From a checkpoint of a small transformer trained on Wikipedia: 10 layers, tied embeddings.
MLP neurons of a small language model. Each row is named by its layer, matrix (down: output weights) and neuron, and shows model dimensions 400-591. Each number is 128 + 32 x the weight over its row's rms, rounded and kept within 0 to 255. Numbers have three digits each. A neuron's up and down rows have the sign that makes its largest values positive.
After each neuron's rows, "fires before" lists the tokens most often just after its 100 highest values on Wikipedia text that the model never trained on.

L2.down2512:107148123114173085117137099152159083111155138150164168150117124144105137155131140152106124069120111108162164163117102126153142152182133182151189159101134064070154080158134107125103127156116162031108162155190112143102108097105131106118185087093160173147091177140141189162114159108056136172173094112127138129153090157114135119131183125109129147130121105115098138114122171085104171187184060082079094033126175128134094135104205158121071138115113159077140115144121115069153096199150073116132056127184207168143094141165150177068074099133162083140155086122151113113081120148139080153
fires before: "\n", " Ref", " ", " Qualification"

L2.down2167:110129099118126153107122071096114101130128120160156164089101119060194154057077112121109114146139110149093109118129147113121151132181140124142156153175096121091102178144112108063085153140161157134136157105182144035163115113190113104077111070142128094187095106088124119178100082152204146150157147107116153134230108112126171141092150129062044195148163180111130088109087163160155122171173126184088109148108049107143135117142092130082186140111170093169105116119126129124189065158135103166119139149119172069154118154161098084167101155066058139096116130142170094095131108155056168138
fires before: " |", "–", ".", " February", ";"

L2.down1345:149145188153116128139094117108184100100096101088067120082124162184121132071125138151106150170145130118087080148108135126134121133148128126084119089067149176163101087105142175176099166131135202112050112161044201069144100164147126129129124137160127140108148173158153119141156124137169142151175112128158135102098129114137119173153147097098133125119122106168180150120110142145082110155135110113151082142217136061130142147152157140138108132125099162132159145115153153117163075120146139099119114149132098125145121129156112179126095118188126187100107100168082119140118190101139176151
fires before: "\n"

L2.down1130:126112095099123138128067130167102194090126112093132067097150180105185113087085112108105137160114122194151129099079149093164144109161127121128119101132086140171081195160121110070186113161173154127129180158077103094192131119141096153108143127161127125095119160139176109073100100093140136181152128162137187097096146194112122112162091124125132161106085148127162073121156165121114141171159148086119111150148129092119148127134150088130113147101166106119145146108122137135179101099148164150097105116100094082140137158130122114118119093136115131158134163143121165100135114149126131136
fires before: " ", " 2", " Candidate", " 1", " —"

L2.down1085:151100153111078123145120198117120129114126119150128147139163161121155170169143068102099149113154090083162087099136129070138101134171107111097152143078117137146142153135185093107120155166140157106142172134219093127109131113040194180158055149109133143113106158109125099166079126145142118101104129132164160070115145057142065137133140125167130162147152114137138112079181093201106071163131098116154120127116143163139091085165197102130142127150076084091085166159084138100102134130162090131144121178144074199154094111089179150145128170163133103148161166137116145119120145092133147135
fires before: " the", " these", " his", " which"

L2.down1897:131119082076109154100139160113079135137105108087114093092129084119126140131146146118134115131102124133118151130115203148169086110144069111170113103130080151076096139067105106064088063104098120169123098040159126139105154094148149124221083183127110166113174137126147137050115214111097158135184195110105141100131131122113151148132140114111109138161121184139105119086111149196118149184087135131110143110125090142151101117128139129141147150124083137143086106107120155162136156059119146219108138199088112158190074096106112122078126119104145095120127072182102102151211198130147140139
fires before: "\n", " in", " on", " to", " by"

L2.down1785:115098112155105076083134114138173185103165124116099162133150115156089150168171137099155170186131166119086190153067149075081099145089120098144132097095135136123170109111158097078166160167186146107192112111176226131165132163118137127109127186142139096191133115103132104158117166177144139140186095116120159105136149127136125119117146067132150138099116152145150084151094149146120134155096111096117134110096181153117072118137075095139094068139094102124135146111095157128193054148138172181144142154114154122103141149098107167149091183117102115080133166138088146115172145147119105143
fires before: " |", " "

L2.down602:080179118162052125070098153119131087115140130102126098132099093159161165109140123105094178100085131133093149133153117144087129104177010177082061069172090091127090131167151152172127110083143109152146105159141159080151063146092070115140140092090127098149069165140096096148089167151137191143112189112079152112143106205081154116102137108088098143148147147155149149144138152155134114157141115173167087120143103130163116145127147132096101133086105112101131116140139150148125143134101116149138138138147085148069152093160107111139072175125116134117152125121106114113132156150117104094
fires before: " |", "\n", " is", " as"

L2.down1116:114103119157125149126100110094118099114136126133228197128101127083106096122177076151103126169103144088100093124126090086131195141153107116105134137173134123144145100150116103146043168164141113108128149144173128146073088182093123088161144141144124212124121131108163074155106089163114113104131164136146135143139143122149137126109086110160139136116080169138129104155147086232158115107125116127053136137092166119174096094151135122153147097102143107144091139167117166109071088105082111171156148163109138134142110161124123136140133134162121098128112196134091178125137177094172115155
fires before: " |", ";", ",", "."

L2.down1460:179136135081118170096135130133143123111074172141150133086132152147153139153119157103071130169080123140167109119090164133136161156112104055110114111107132120126096083082121108092168061110135122113146112120105141113097136112117106196122063117119128150140137171122165094127154160175149135127129131054038160054100105150060114124155118121136091194126120108143121113145068061104112151184097108145122114128134095123173096125133085107142146113114097125115135130125131093065078125095151132108114071093082084151138106148071125114107154156136143204107159122168149165106119132174061163169
fires before: "\n", " The", " He", " In"

L2.down2766:113153180101141136150130133203170130206180161154136067148108140103119116127097134157108077177063165161132146116192127101137135128162146091130137072187118160098094138143073152132153133087060122138087084138032066179148087124193151082078118104137039115095127124153150111120155130190116120104119147160149119120124123143136111100089118156138106150136117162112098188127158152141084179145189156102121087138094160128193098139116111144114146145147090094154079152116123054150137085140165141086111141182143182120131122147141172113133098157118132161066118151168123107041064098126176165136
fires before: "|", "The", "\n"

L2.down1854:152112137178051100181114146168099120142161180126098108195146192151133087098140135129149184111101121087109118096135125125155130109049101122138142072155088084198103114161117102154186160164124118153069098160158181110144069155179087164125120101133160104109136166108121179149089196137148121103105122094129160110116128110101156152113072114091074136129085152109113141140103180112097139119105127143091145151160168120169118143123152092127171146085151155112151139162143142207079161100135135155132178162157088162142183129126154122103138141134142118122099158172126169133090199121132165125
fires before: "\n"

L2.down1178:138137131132157171131058116205171098205163093104133119111093181166150141117184128114154145021126183141115195161151055130181108033122112091092140160154146143149092089205126118146165140168186171081115136188116134153143166100092141110121110122151147131134141155088134117115100081068056146141069071146145125094124113177097125105104117162118120094113144102148119118127148082093120102120128122181154082131108122095147111088152117168132201073134146103154153098114129175129181099142088144210107079157141138124122111168068161139160164128122155137103125104170090135098122090189133113149
fires before: "\n"

L2.down741:109112157100093159120105205109104126168146127152142113165078154151076162085120125066111155150151166073150151135143134098195092164107125151165128135202135161099124104156155114075102141173133176134133136106116103131134102065123138117092153092117122154127167079138130176155067141165128177080121097150101116078177141112133126107141059101165108073191094116102092114170119106142128184143136188181083085138136134136123101126105114125099126122121115155171108151124106141098126153095089063144084112093115191110116084086074103152097087111064094133134075062089064148123092104160135132143
fires before: "\n", " ±%", " "

L2.down1741:109154109092141128100126165111143135096117144123091093101185097131112131132158163124103143150089184173072088181173108100094183106130138103098141094154162135197108083162144107100062147103135083119174084158163140134090147113115118119169102097130105045050170194121114112160136161108138109131115091141190153087145105121114138156161117065078140124132200124136170126099070100138142105133145160160149114096129123125155083104134153082109122169121121114151089136134064151124205099128166103134164099157147094108132098136126098119124152108142101092031157111120224102086165155093108138177
fires before: " the", " a"

L2.down1652:149166134100120134103128152079081148113071123151138097131097164085122154172152080117107120171157140064114142146125126120123123090127151179100089132125143166075078102146122085151158171142121127085166178145120117136119111069147123062133159096131142116111135138091095124085131108102152103139137163142062119136079128117131108087160186160117109151118121191097098131170099147111121114124108099102092159110150173210112180136103054130144153143211165089055143166150143118151140155118156147109132111129020151110141129075113116103167113134167145089115095120116117135133158093097117123132
fires before: "0", "1", "2", "3", "6", "4"

L2.down559:151161151142090179089103068113113150081140141113097189130147181119110158110151129115181150144190100143131149170164128069159139089088138089128121118099054084208109108106162147075066132080104089161123058036117095143127156154124101112095123131117121195077121210130141153078115125051193114099179082108154110159084179096145134115113173130106154147149064112167153167144120090135134120107139070175156121142075171158146097172122199165149173155158117147143109201053098144083188114069173103145129143172119058182100148114159161140152115091142171113103170134147207144186121144102077136168
fires before: " the"